config.yaml
num_hidden_layers: 9
attn_scale: 0.125
max_grad_norm: 0.5
final_lr_fraction: 0.0
max_seq_len: 1024
MLP neurons of a small language model. Each row is named by its layer, matrix (gate and up: input weights; down: output weights) and neuron, and shows model dimensions 240-367. Each number is 50 + 15 x the weight over its row's rms, rounded and kept within 0 to 99. A neuron's up and down rows have the sign that makes its largest values positive.
After each neuron's rows, "fires on" lists the tokens most often at its 100 highest values on Wikipedia text that the model never trained on.

L3.gate1412:96 74 56 40 68 44 55 58 35 25 32 42 57 44 33 25 17 56 60 57 60 50 52 48 29 44 56 41 68 47 50 80 54 47 42 37 63 64 31 48 32 38 34 61 41 51 33 59 71 31 44 37 67 71 54 76 24 52 61 57 29 52 42 20 42 47 46 47 51 19 59 33 45 35 32 69 52 79 47 32 40 47 43 47 46 33 33 37 51 60 47 64 53 83 44 78 30 53 55 45 71 33 67 24 60 18 48 63 57 22 29 27 54 81 70 49 63 42 67 47 47 54 71 25 49 43 28 56
L3.up1412:64 74 63 41 43 44 47 47 63 33 32 44 62 24 61 46 41 50 50 78 66 38 60 68 41 38 66 59 60 57 53 39 64 66 48 60 48 55 45 44 38 50 50 58 37 34 53 46 21 62 51 67 67 52 48 53 39 56 43 44 61 41 57 65 52 44 41 28 10 64 71 73 54 42 48 11 27 47 51 50 57 57 53 64 43 32 40 25 50 38 25 57 50 59 35 50 45 25 67 41 73 49 51 44 59 39 62 32 34 50 33 45 42 31 43 64 34 58 54 23 67 67 47 75 40 05 54 63
L3.down1412:70 34 40 27 44 53 44 51 55 58 58 51 56 84 44 42 53 49 49 45 36 58 19 61 20 46 53 48 47 73 67 42 51 49 75 35 52 29 64 58 67 36 51 60 48 37 43 40 78 44 34 40 41 53 41 27 65 64 93 51 16 46 19 44 55 64 65 43 71 25 68 57 62 58 73 69 58 40 38 35 49 69 42 64 85 62 44 62 33 38 56 52 25 61 39 50 54 67 45 59 34 37 51 41 51 46 75 53 70 69 82 48 59 69 48 31 41 25 69 42 22 40 56 66 66 54 67 52
fires on: "a", "ra", "ather", "ose", "ony", "io"

L3.gate20:39 70 60 38 54 43 49 68 56 39 45 45 58 58 68 63 56 53 27 67 20 61 41 50 67 46 34 53 47 47 46 21 57 48 45 42 78 55 66 29 28 56 33 43 57 53 45 29 57 13 46 65 56 35 46 65 93 52 33 37 34 46 59 63 17 55 71 41 44 84 52 57 55 59 45 31 26 42 71 42 40 55 90 50 43 93 67 64 37 58 45 40 63 60 50 59 43 61 73 55 42 42 70 37 60 47 42 86 29 34 33 77 60 45 49 79 63 40 60 44 54 71 35 33 62 63 61 62
L3.up20:46 53 43 47 61 52 52 64 36 51 68 52 10 39 47 40 76 55 88 40 34 67 55 47 61 49 54 49 61 69 32 62 56 48 92 66 22 70 65 45 35 70 44 76 29 50 72 71 42 44 72 62 55 41 14 60 39 54 52 65 24 50 38 85 39 33 60 51 67 32 72 35 35 34 48 58 78 54 55 46 64 62 50 68 61 17 54 26 40 32 43 63 22 34 44 29 48 59 57 45 58 80 69 52 52 55 43 60 40 44 47 40 53 47 65 30 71 46 66 55 60 54 66 33 38 65 68 34
L3.down20:82 45 63 65 57 49 63 39 50 29 31 59 31 63 72 62 67 46 48 60 31 42 33 51 16 48 37 51 71 56 54 53 21 64 38 41 47 45 25 58 62 41 54 32 77 22 47 38 27 64 67 45 44 47 56 65 47 38 49 47 71 50 73 31 59 69 63 55 57 31 63 41 51 55 41 45 45 41 58 49 35 37 32 77 30 67 59 78 36 53 31 19 81 64 49 50 52 65 49 48 46 63 51 43 73 14 42 57 48 23 29 54 41 27 37 47 50 70 28 39 37 49 20 61 35 51 34 46
fires on: "–", "ial", "it", "all", "as"

L6.gate968:67 63 68 43 63 34 47 50 57 61 65 53 31 68 55 59 23 49 42 25 48 27 35 39 63 40 44 36 30 45 20 43 30 63 49 50 52 41 56 30 42 82 57 53 57 57 57 35 55 50 66 55 49 23 65 65 48 12 31 32 36 40 43 68 39 43 42 34 60 21 66 55 37 41 36 79 72 75 60 58 41 38 77 46 36 57 34 59 30 61 23 44 67 33 49 35 40 34 70 47 50 71 55 49 28 64 42 64 20 68 47 24 45 70 44 36 46 68 53 60 34 36 30 36 55 55 30 51
L6.up968:34 42 58 54 43 52 52 46 55 34 77 40 45 44 20 69 39 31 55 50 59 44 54 33 52 54 54 61 32 57 55 21 53 64 61 53 75 39 44 58 32 45 54 56 63 50 64 47 74 34 61 93 50 33 64 72 15 46 55 29 63 65 71 39 34 33 40 47 54 46 43 57 49 59 59 55 58 78 17 59 61 36 22 65 43 42 46 50 64 61 48 56 48 61 51 32 56 66 41 55 45 46 57 71 40 53 59 35 35 70 45 45 33 08 42 52 65 86 41 64 54 40 33 54 12 70 19 62
L6.down968:68 23 82 70 55 41 81 63 25 75 46 54 56 17 39 37 67 25 47 62 26 40 40 34 52 79 60 61 29 62 66 54 59 37 68 43 52 52 63 60 81 50 74 61 30 47 53 29 63 53 56 61 51 21 55 73 50 62 21 64 45 51 49 64 60 54 67 38 59 67 48 47 61 47 56 32 55 10 51 66 54 43 52 65 56 32 45 41 35 51 78 58 23 32 41 61 40 46 39 65 43 38 45 72 57 21 67 28 24 65 53 43 49 37 43 70 58 46 36 40 56 73 25 44 42 44 47 64
fires on: " most", " as", " for", " of", " comm"

L3.gate492:34 16 46 53 41 58 44 48 67 51 60 68 56 49 26 51 79 52 50 42 70 73 51 53 28 57 17 26 64 61 53 71 19 55 55 32 08 41 26 69 51 44 52 60 51 56 64 54 42 68 64 50 72 55 42 49 48 49 50 65 69 57 66 07 62 35 40 60 60 50 15 66 20 53 55 58 36 30 55 53 72 53 49 18 45 56 45 44 60 38 65 66 65 38 41 32 59 39 47 51 59 60 44 63 72 41 48 54 34 73 61 62 50 07 37 43 48 49 75 52 56 36 43 60 56 44 50 32
L3.up492:21 66 18 56 60 71 18 20 68 43 87 71 42 21 72 81 59 55 47 55 49 39 63 56 43 69 55 52 62 58 40 65 32 74 57 86 65 34 73 51 28 42 46 22 34 36 41 54 22 56 39 62 55 21 56 78 64 56 45 72 70 60 64 42 38 34 76 37 66 82 38 33 39 38 45 24 24 53 28 53 49 18 51 56 48 36 29 52 79 57 49 44 75 35 45 69 49 53 38 45 60 30 29 49 32 63 29 41 50 46 61 68 46 48 45 82 26 39 50 68 36 55 61 50 49 03 53 51
L3.down492:63 41 51 23 16 45 25 69 55 49 16 48 36 61 61 62 08 48 42 56 60 50 34 52 48 46 46 55 43 66 51 35 65 45 35 29 46 54 31 28 66 56 50 55 75 55 65 29 81 61 66 38 69 51 63 24 42 27 38 34 60 44 39 55 48 41 40 48 44 39 51 45 56 66 41 70 54 57 42 40 62 75 57 51 46 45 66 53 45 54 45 75 10 55 64 37 77 56 42 58 27 54 73 64 84 55 55 77 37 49 60 27 30 66 45 22 71 72 25 39 49 50 44 59 48 66 36 21
fires on: "le", "it", "ast", "et", "ot"

L3.gate274:46 67 30 33 59 60 51 34 40 33 50 84 49 53 43 44 61 51 49 29 41 41 45 70 26 57 55 35 12 72 20 53 57 67 44 39 44 32 51 56 30 44 42 63 35 52 56 90 42 15 57 68 18 57 48 49 44 47 49 55 68 60 72 81 34 37 30 42 33 39 39 66 53 49 44 44 03 52 66 59 46 65 46 45 39 45 36 46 36 71 41 67 23 48 40 56 44 50 46 59 68 85 64 20 64 45 44 53 34 63 35 80 34 56 58 35 46 16 11 62 56 39 38 48 32 53 50 38
L3.up274:34 56 29 35 75 41 52 62 51 22 27 43 49 40 47 55 38 69 64 62 71 19 52 50 40 24 30 43 53 47 56 56 50 75 31 47 64 44 34 48 58 54 64 53 32 47 63 64 83 44 52 56 16 45 46 52 48 52 48 50 43 48 64 37 46 12 60 29 51 70 65 38 48 32 15 29 58 55 61 27 42 68 53 47 58 44 38 43 61 38 61 56 16 54 40 51 62 45 50 60 38 33 71 57 43 26 50 36 69 32 61 46 60 84 52 35 63 53 36 31 46 66 50 65 47 62 68 51
L3.down274:29 44 74 48 42 44 32 75 48 53 37 38 79 35 50 55 41 21 24 44 21 53 54 68 47 49 40 34 49 67 66 64 60 30 52 50 35 33 69 33 35 34 48 54 39 36 40 68 25 50 59 37 53 50 75 30 41 64 71 49 55 76 65 54 57 67 42 70 53 34 54 69 68 41 45 77 81 57 48 63 11 53 62 47 44 61 45 50 51 42 35 34 47 59 42 30 29 45 51 48 48 63 43 74 49 67 70 78 36 96 41 38 51 56 68 80 49 60 68 79 55 62 30 65 54 43 54 40
fires on: "r", "an", "″", " |", "un", "ight"

L3.gate1395:45 61 67 29 34 63 47 38 47 46 60 40 61 50 35 49 88 53 36 45 49 78 43 68 59 43 29 25 72 39 57 63 47 52 63 55 47 53 59 63 48 43 57 32 68 65 44 69 50 16 53 63 65 26 83 32 57 31 61 44 42 55 43 36 34 63 06 37 31 49 46 45 26 42 61 50 08 51 75 52 88 45 71 48 55 15 69 60 62 53 52 49 51 41 45 52 75 66 54 19 09 51 79 69 77 60 45 29 53 68 30 23 33 53 53 55 37 33 64 84 48 55 47 43 80 31 49 76
L3.up1395:44 59 32 45 27 43 77 63 67 39 55 55 25 30 60 77 56 56 61 26 36 27 78 42 60 39 52 44 44 40 41 36 37 34 56 47 46 62 55 54 57 48 40 44 73 43 35 47 59 62 45 73 45 36 71 78 37 56 67 53 61 51 47 34 40 50 56 64 50 58 65 17 60 09 55 74 33 29 47 56 35 50 60 24 38 46 52 67 76 39 50 50 68 37 58 62 49 44 56 31 54 66 92 14 39 19 41 64 34 71 67 61 64 54 44 69 35 65 66 05 47 42 08 33 64 64 33 48
L3.down1395:65 60 42 42 57 81 53 43 45 67 57 26 65 60 30 48 57 65 60 46 30 74 25 44 45 59 78 33 17 59 28 50 55 68 43 33 42 27 38 79 40 75 30 31 29 44 70 78 57 37 61 34 46 38 54 42 35 23 86 54 38 55 31 42 67 54 27 41 48 70 57 58 49 80 62 64 38 35 86 84 55 37 42 59 55 48 66 72 43 43 31 59 49 45 42 59 52 24 44 47 44 34 46 69 33 59 54 27 50 53 46 20 48 26 32 53 56 29 48 70 67 65 74 31 53 45 74 55
fires on: "==", "===", "anc", "az", "le"

L3.gate871:57 67 81 49 60 57 43 20 40 70 50 26 55 68 33 52 58 76 36 42 66 56 16 68 57 67 41 57 31 63 53 57 49 50 64 50 47 42 43 67 34 48 50 42 39 41 52 52 56 31 60 42 61 51 43 48 42 41 42 26 57 24 39 52 65 32 30 40 64 67 24 33 34 60 46 57 52 61 46 65 39 42 48 63 70 79 42 60 52 66 53 38 74 51 55 33 63 70 61 51 51 44 58 45 14 43 65 33 33 60 42 81 40 54 78 41 34 37 60 54 53 55 44 34 64 66 66 49
L3.up871:54 70 58 62 55 40 45 37 60 46 28 35 47 65 72 47 45 68 48 52 51 41 52 60 39 69 42 19 32 42 34 51 45 34 58 59 49 39 69 66 58 53 50 40 55 41 43 56 69 22 54 58 43 72 50 37 32 42 43 45 52 59 47 33 28 16 38 44 45 62 20 36 57 41 33 64 37 29 56 74 45 36 45 45 21 52 37 47 66 70 69 33 72 48 50 51 13 38 74 66 59 41 17 44 34 42 56 50 62 43 40 53 57 41 63 20 84 47 67 52 42 28 70 53 73 64 51 51
L3.down871:47 47 93 42 55 49 42 37 35 60 38 59 53 44 21 18 38 66 48 51 65 68 45 42 47 19 48 46 56 42 67 57 36 51 61 25 44 53 53 47 54 26 63 26 40 67 52 52 19 63 40 64 72 15 61 70 64 44 40 51 63 52 56 58 37 60 63 46 75 60 93 44 40 61 13 38 22 40 68 41 36 41 75 51 72 58 31 56 27 46 49 59 43 59 51 40 85 52 48 50 25 67 53 67 37 57 66 65 29 44 49 60 52 27 45 66 38 67 53 50 50 64 56 53 28 50 46 65
fires on: " elect", " ass", "ly", "ally", "ently", "el"

L6.gate1043:30 68 16 32 70 31 47 50 38 51 57 67 27 73 41 46 68 49 56 36 41 28 36 77 44 74 73 72 73 82 32 50 63 68 60 69 37 36 77 45 40 37 35 52 54 49 66 73 57 51 35 29 69 49 43 25 69 65 73 41 64 71 53 26 58 60 64 40 61 27 27 57 74 65 60 63 37 41 83 44 70 55 31 68 75 68 33 34 52 72 67 38 34 36 75 49 67 36 46 56 58 51 48 55 50 53 71 56 41 39 46 62 61 60 59 30 54 48 50 38 46 33 64 07 47 50 76 33
L6.up1043:36 64 48 59 53 38 59 57 57 52 46 45 47 43 44 45 57 68 56 56 51 56 40 72 15 54 74 55 55 36 44 61 56 56 56 41 22 53 57 49 33 67 73 62 38 38 36 48 63 57 73 44 45 53 32 40 66 43 60 63 49 54 66 45 50 48 31 48 75 53 41 58 50 68 34 74 71 42 34 63 70 54 22 62 51 54 48 57 63 76 72 43 44 52 31 33 42 57 21 57 38 64 47 64 47 17 61 23 57 52 50 67 57 34 63 00 59 63 57 60 65 55 36 49 30 60 73 40
L6.down1043:80 41 63 28 55 38 60 53 28 33 70 53 40 73 60 57 56 39 28 46 34 46 52 72 76 40 48 42 76 64 44 49 66 54 79 83 71 48 56 54 40 27 44 18 69 52 54 45 40 28 44 43 47 49 33 35 41 65 07 21 34 44 20 65 56 58 54 34 43 56 63 58 60 38 69 51 65 43 73 68 55 39 68 42 57 31 38 53 44 56 23 62 52 52 42 17 42 16 50 50 56 51 43 34 38 62 52 49 61 49 51 67 78 46 23 41 68 45 84 54 55 47 40 28 19 59 44 61
fires on: " and", ",", "===", " or"

L6.gate1495:41 45 27 60 64 39 65 55 84 77 64 74 48 44 63 25 33 52 32 57 27 51 53 46 53 11 73 51 98 41 52 75 36 43 35 45 28 39 54 46 43 35 61 41 69 57 55 40 51 38 46 45 51 51 63 40 68 60 46 74 66 49 58 37 70 20 36 47 68 49 50 46 45 61 36 56 49 60 80 61 44 48 32 54 39 52 73 46 55 41 41 54 47 82 37 68 43 33 65 39 46 53 37 67 74 41 34 44 14 61 33 30 56 54 51 54 67 71 74 60 44 58 40 75 40 42 45 37
L6.up1495:43 58 33 49 73 76 42 43 55 27 58 66 20 35 56 29 47 41 68 70 27 40 49 68 46 66 43 40 63 59 43 35 59 72 28 34 13 31 33 13 53 60 31 19 60 54 59 54 73 49 62 66 11 36 41 48 28 33 55 41 41 63 59 33 77 57 82 51 32 59 52 59 36 60 44 39 53 28 60 48 40 39 33 67 55 46 69 37 58 52 31 65 41 53 43 33 61 32 60 81 41 67 44 57 34 48 73 70 55 77 48 38 50 67 27 55 54 61 59 60 38 40 79 53 33 50 57 46
L6.down1495:30 47 30 82 63 71 55 61 71 53 64 40 56 13 43 46 61 58 68 55 40 43 53 43 59 43 42 58 71 30 64 52 38 56 40 32 54 29 41 42 49 61 45 69 64 42 85 47 52 36 65 40 49 73 56 33 37 76 43 49 25 38 30 52 70 52 39 72 65 50 67 63 63 63 53 52 58 69 76 45 62 82 60 65 60 36 31 70 78 56 44 36 64 63 27 32 38 29 51 55 56 69 38 48 73 46 46 29 79 47 57 57 53 33 62 67 59 57 76 65 54 43 55 73 28 30 34 31
fires on: ";", " and", " to", " –", " of", ","

L3.gate314:48 46 29 44 49 40 55 68 61 34 69 46 52 58 46 61 25 57 44 52 54 16 56 47 55 46 35 45 58 38 69 31 55 38 53 65 48 44 67 52 57 31 54 46 64 34 56 58 59 38 28 60 45 69 51 60 24 99 57 47 33 46 37 36 69 68 45 64 63 52 43 57 39 71 28 61 77 50 37 53 20 57 64 47 64 60 62 51 52 37 55 34 70 74 69 74 43 88 50 56 55 73 54 72 56 32 41 48 30 45 33 46 39 42 56 36 48 46 29 56 76 59 59 50 66 79 65 39
L3.up314:37 54 40 74 58 68 41 62 47 49 39 47 34 43 43 62 28 34 45 55 65 38 55 44 62 72 19 42 38 46 55 28 85 80 65 55 58 45 52 61 82 55 46 40 41 19 56 61 61 65 69 36 40 45 69 34 31 38 77 66 42 39 43 59 65 50 23 54 62 54 50 35 50 53 53 62 63 29 24 48 55 31 50 57 51 56 56 62 25 80 19 61 85 64 55 37 52 43 72 58 45 47 67 81 55 73 55 52 66 33 20 64 69 35 61 34 62 50 32 39 14 42 49 18 65 93 80 43
L3.down314:70 52 36 15 42 62 41 28 43 46 49 49 48 83 56 34 36 59 53 37 08 66 26 41 30 04 72 65 54 54 41 54 28 27 25 57 43 64 55 47 47 39 55 44 61 85 28 59 42 49 56 58 56 37 49 52 65 30 51 18 47 65 53 63 58 34 48 35 41 45 43 54 50 55 57 57 42 50 57 38 50 72 43 37 43 17 53 24 64 40 61 45 39 40 27 58 60 38 47 63 32 76 41 43 37 47 51 74 34 54 71 32 27 50 23 52 46 56 65 56 50 36 33 80 41 00 49 34
fires on: "ic", "ics", "ck", "ial", "oll", "m"

L6.gate885:63 70 34 50 43 31 22 65 31 41 77 60 49 36 61 38 48 49 19 46 37 34 41 44 19 46 43 52 49 56 49 66 41 70 49 72 41 28 32 56 46 39 58 55 61 36 44 45 62 31 63 50 44 70 70 36 50 49 00 73 66 63 33 60 33 64 69 58 56 34 50 49 64 45 54 60 66 52 48 46 67 52 48 67 48 54 64 63 44 66 51 37 68 23 27 54 21 48 35 41 46 56 46 49 63 37 46 32 65 41 16 37 20 38 56 70 50 67 63 65 44 52 63 38 46 49 66 54
L6.up885:69 70 36 68 52 79 59 39 53 39 57 30 61 44 15 51 34 48 30 40 52 48 49 49 45 65 49 46 73 72 45 38 56 30 69 51 38 33 41 49 45 56 52 89 40 54 37 78 75 77 47 56 40 45 55 72 42 50 46 53 51 60 62 42 40 68 53 74 61 40 36 35 63 58 65 86 58 66 47 96 72 61 48 27 51 52 57 55 65 78 40 51 32 63 60 35 48 43 11 45 58 45 85 36 67 55 81 64 44 61 26 70 45 56 24 53 34 51 31 38 43 50 41 53 62 40 52 72
L6.down885:61 36 38 36 49 55 47 38 41 54 71 66 54 58 65 49 33 65 46 44 55 38 53 56 65 35 51 54 28 42 33 69 46 28 46 50 66 02 24 38 39 82 79 46 65 46 52 67 52 57 52 83 33 52 68 15 49 61 58 70 12 42 49 76 51 80 58 41 55 80 52 72 53 28 59 46 40 52 66 07 51 42 36 58 52 66 46 75 42 52 22 31 64 54 48 24 89 38 50 59 39 26 62 35 60 67 34 52 69 58 47 30 45 03 47 46 52 43 53 54 50 55 41 53 60 63 00 28
fires on: " t", "h", "g", "al"

L3.gate575:54 77 44 22 47 62 60 30 64 40 50 48 35 50 38 52 38 52 59 56 55 33 51 60 52 47 62 60 52 58 48 47 52 41 41 58 48 47 53 46 51 70 68 55 09 31 68 42 39 57 47 46 62 61 73 65 51 56 55 55 29 28 72 37 48 54 63 22 60 39 37 41 05 81 16 59 18 54 31 37 44 39 18 60 72 28 35 35 31 61 31 18 46 43 47 21 73 27 48 15 48 31 37 46 38 61 68 45 59 68 28 44 80 42 45 40 47 49 34 42 50 20 36 50 65 75 54 42
L3.up575:50 38 48 83 65 48 46 54 21 39 32 66 57 53 34 51 52 35 41 61 44 62 57 74 27 57 60 49 80 51 59 54 56 41 57 58 64 57 18 40 82 45 52 49 31 30 36 61 40 29 55 36 64 57 48 55 72 39 46 30 52 56 83 60 65 56 71 39 29 44 42 69 53 57 26 64 52 86 40 17 61 54 45 50 51 57 27 63 24 45 42 28 75 41 64 36 51 45 65 72 68 81 38 24 38 62 34 50 53 73 34 45 65 83 40 37 27 49 50 50 57 74 45 60 92 65 40 28
L3.down575:68 43 21 47 46 66 50 45 58 58 71 49 64 39 56 41 80 41 56 42 38 63 54 38 50 50 27 32 41 42 36 47 30 65 33 60 54 38 61 52 39 22 82 54 60 59 44 75 56 45 51 41 55 39 71 66 32 30 71 53 24 28 30 41 55 59 25 79 69 58 63 22 70 33 72 65 34 49 67 48 43 35 58 44 22 49 50 38 57 68 26 65 36 53 43 36 48 54 39 62 48 49 66 73 40 51 38 52 31 56 78 38 66 00 61 69 63 81 60 20 47 33 59 47 56 32 59 31
fires on: " game", " system", "ace", " football", " River"

L6.gate268:44 52 52 59 41 77 55 47 57 44 40 55 30 46 60 29 69 52 88 70 35 58 61 44 34 66 98 53 71 55 52 49 33 90 56 60 34 37 30 19 62 42 59 59 28 64 76 54 53 54 65 00 81 82 18 46 64 50 48 74 51 77 42 37 65 53 67 60 59 46 75 66 51 51 79 36 40 29 47 56 34 65 38 44 68 69 47 60 58 61 41 42 57 42 09 39 35 39 50 40 68 39 28 66 70 39 58 33 72 67 44 71 50 39 30 52 27 53 76 52 63 47 54 49 22 35 57 52
L6.up268:32 69 28 35 39 51 35 22 62 59 59 54 35 64 79 62 43 47 45 56 12 37 57 43 53 32 63 52 56 54 29 52 48 50 30 53 51 42 12 56 53 46 35 55 54 40 31 38 45 28 64 50 31 43 56 56 52 13 53 66 49 99 47 31 52 61 42 40 71 44 44 74 22 29 46 27 58 44 52 24 48 42 38 47 49 32 57 53 75 41 56 33 33 75 28 29 36 49 49 68 52 65 63 48 83 39 34 56 70 66 48 53 65 50 74 49 79 47 77 76 48 40 73 63 60 30 46 81
L6.down268:46 54 28 51 37 41 55 57 81 63 58 38 52 44 64 63 50 60 62 55 26 35 52 56 38 43 68 23 70 32 62 55 45 42 41 61 34 51 40 19 54 66 43 31 53 28 61 40 42 59 52 30 78 62 55 31 61 72 64 43 63 53 30 49 34 25 58 53 62 63 55 52 69 52 52 76 70 72 42 77 47 45 36 43 31 58 35 77 51 76 46 52 57 30 38 39 51 50 31 22 44 55 45 61 57 43 46 50 59 50 62 44 52 16 33 51 30 51 50 57 49 20 63 13 40 50 25 64
fires on: " in", ",", " of", "n"

L3.gate617:38 28 99 77 46 76 40 21 70 61 40 63 56 48 36 48 52 64 15 72 48 60 64 49 42 78 32 21 50 34 59 47 34 59 31 52 26 34 42 48 36 61 31 42 48 50 43 68 29 58 39 52 74 48 30 64 88 28 40 52 38 55 45 65 32 40 62 32 55 38 51 45 36 33 79 46 58 57 25 57 81 51 42 44 80 27 53 46 47 47 33 62 53 40 74 54 50 39 78 87 55 60 46 46 26 39 34 56 32 52 40 71 56 57 58 35 37 70 60 42 63 53 73 25 65 54 57 39
L3.up617:57 33 68 55 71 37 46 23 56 46 34 55 41 46 56 47 44 68 52 22 57 55 44 49 45 48 27 27 25 60 51 27 39 20 47 83 64 46 77 67 53 35 46 42 39 40 58 46 76 44 61 31 52 57 44 71 59 25 71 16 39 44 21 62 34 54 33 47 65 43 62 39 19 35 51 41 59 43 49 59 36 49 52 50 19 89 52 41 68 36 43 62 57 57 52 51 19 68 30 64 65 50 50 51 38 41 36 44 28 39 35 53 53 12 61 88 35 80 40 61 73 04 77 43 38 47 27 38
L3.down617:65 23 38 62 44 59 56 67 65 60 45 43 64 48 43 58 40 37 59 46 60 45 35 63 72 45 60 68 58 23 36 59 58 65 38 35 39 32 29 50 27 77 30 45 55 47 54 52 33 41 27 44 35 62 48 60 56 65 22 43 81 37 55 34 66 22 43 36 37 34 35 59 58 42 42 51 19 55 37 43 59 62 59 40 62 46 58 50 26 66 37 36 51 71 60 17 49 74 75 31 82 34 29 46 48 73 85 41 50 40 51 66 38 91 41 47 73 57 28 41 36 76 45 49 60 44 65 45
fires on: "'", "ames", "im", "al", "am", " ("

L3.gate673:39 41 56 67 60 45 47 46 40 48 54 99 58 54 78 53 60 33 40 64 47 56 38 68 69 66 40 56 63 34 41 67 44 50 62 28 29 66 25 49 30 55 46 40 50 57 71 52 55 40 49 34 84 53 54 20 62 21 48 19 60 26 36 36 33 36 60 65 58 55 57 72 53 65 58 49 60 71 36 38 33 49 34 50 63 46 55 50 29 66 75 65 32 63 76 50 56 60 40 48 59 45 27 53 56 45 40 22 57 52 30 38 34 63 45 76 65 47 68 53 61 35 49 45 39 46 48 67
L3.up673:36 48 65 86 34 49 17 45 71 50 48 75 67 37 62 56 41 20 86 46 48 57 66 74 63 55 37 50 55 39 67 84 55 57 54 43 48 32 40 81 33 65 81 61 40 43 55 61 64 62 32 45 41 31 71 45 73 55 46 49 65 35 66 58 44 54 38 33 68 51 74 38 46 35 45 48 44 85 45 49 24 43 60 72 48 55 54 44 43 90 58 72 48 41 64 83 41 36 49 27 33 42 47 64 50 37 29 44 71 57 29 30 43 64 52 87 46 58 65 72 37 41 32 47 32 36 56 73
L3.down673:63 63 46 14 69 25 63 34 37 38 57 64 56 28 10 57 57 37 39 76 49 52 46 28 31 58 50 50 25 69 49 49 35 35 32 79 30 70 54 29 39 71 52 44 78 52 17 56 66 34 42 76 26 51 39 70 21 43 46 64 72 72 63 45 34 57 59 50 51 53 57 55 72 47 31 51 60 55 42 34 54 65 61 55 41 42 42 76 53 45 31 35 49 57 57 42 42 39 53 37 69 49 61 28 58 45 45 51 30 30 80 62 34 44 45 37 62 47 25 41 32 80 59 50 67 84 50 52
fires on: "et", "ant", "er", "ent", "le"

L3.gate118:30 48 14 60 33 54 71 57 64 83 48 43 29 69 14 41 53 48 12 14 55 38 30 66 26 52 59 41 36 76 72 23 58 29 28 52 64 51 42 30 73 52 61 67 63 73 27 29 62 54 58 70 54 45 60 53 65 34 68 42 78 56 50 40 28 64 34 62 40 88 57 47 50 64 43 25 72 73 20 42 44 28 48 51 52 37 42 45 40 89 74 37 45 74 21 41 49 37 45 51 54 72 53 54 19 62 43 39 39 42 74 29 31 43 44 64 42 75 45 53 06 28 32 48 48 37 45 38
L3.up118:33 48 36 49 35 37 70 49 42 37 53 56 59 75 33 41 47 29 13 40 28 48 37 57 39 56 63 62 27 74 80 27 21 49 42 29 60 22 50 41 46 60 61 37 51 66 59 27 71 69 61 48 67 72 68 71 29 58 50 48 31 45 72 56 43 53 53 73 56 71 34 74 47 29 63 46 71 39 31 48 45 52 35 37 69 44 60 62 37 53 42 39 38 63 41 38 53 34 69 51 73 51 50 51 44 37 41 39 58 58 85 50 53 50 43 55 48 45 34 54 38 45 48 79 47 42 75 70
L3.down118:55 79 75 82 78 65 21 66 61 32 45 70 45 06 77 45 76 46 63 80 65 52 53 52 42 24 42 33 66 51 28 59 50 51 18 45 48 54 55 44 47 34 35 54 57 72 53 43 25 60 13 59 34 48 62 45 47 39 45 41 49 53 54 38 62 67 84 69 42 45 74 43 69 50 40 51 35 63 56 51 35 39 40 50 58 63 51 44 45 11 53 64 61 29 66 46 52 64 34 47 32 43 74 43 61 64 68 69 53 26 31 61 55 62 53 53 52 68 62 53 89 56 70 46 49 73 62 36
fires on: "y", "s", "an", "te", "ine"

L6.gate1014:68 52 56 60 18 37 55 59 56 50 38 42 42 49 56 46 38 72 21 41 32 75 37 78 53 57 44 35 43 41 20 42 55 28 74 30 63 41 60 45 38 53 18 36 39 37 63 59 39 31 62 57 46 14 44 18 55 22 31 67 43 53 58 58 61 38 49 51 82 37 53 38 40 85 48 33 74 36 79 54 37 78 75 45 67 57 39 70 54 72 31 59 38 29 24 82 57 51 35 60 43 55 53 78 64 62 48 70 45 51 55 37 40 57 51 45 52 46 17 39 68 53 55 50 41 87 60 61
L6.up1014:49 32 33 40 31 56 48 52 50 32 16 78 66 46 67 54 35 17 47 77 39 63 51 47 68 35 52 35 45 41 87 61 47 50 59 28 45 40 47 62 58 37 48 36 44 34 56 64 72 65 99 38 36 29 50 60 27 66 35 53 37 59 60 58 76 44 51 66 55 62 57 39 18 52 29 39 44 34 54 48 52 64 53 66 52 42 56 60 33 48 52 26 31 58 49 63 35 56 24 42 62 32 69 46 41 40 50 51 46 28 35 64 75 49 41 43 51 63 44 60 27 82 36 78 58 71 48 55
L6.down1014:37 54 55 11 41 60 51 46 61 46 67 16 69 66 37 49 24 29 40 31 49 35 43 38 39 57 35 52 60 53 63 42 64 56 72 47 51 44 53 72 46 48 42 44 50 36 68 34 32 48 48 32 48 41 47 51 63 49 37 25 69 31 65 55 71 48 47 40 51 56 33 92 66 51 49 66 39 47 46 41 56 50 53 49 43 71 49 34 42 82 43 68 42 70 50 54 42 29 34 59 62 67 34 54 50 62 37 52 47 70 23 64 27 50 57 50 52 65 54 15 38 10 68 30 80 53 40 49
fires on: " |", ":", " /"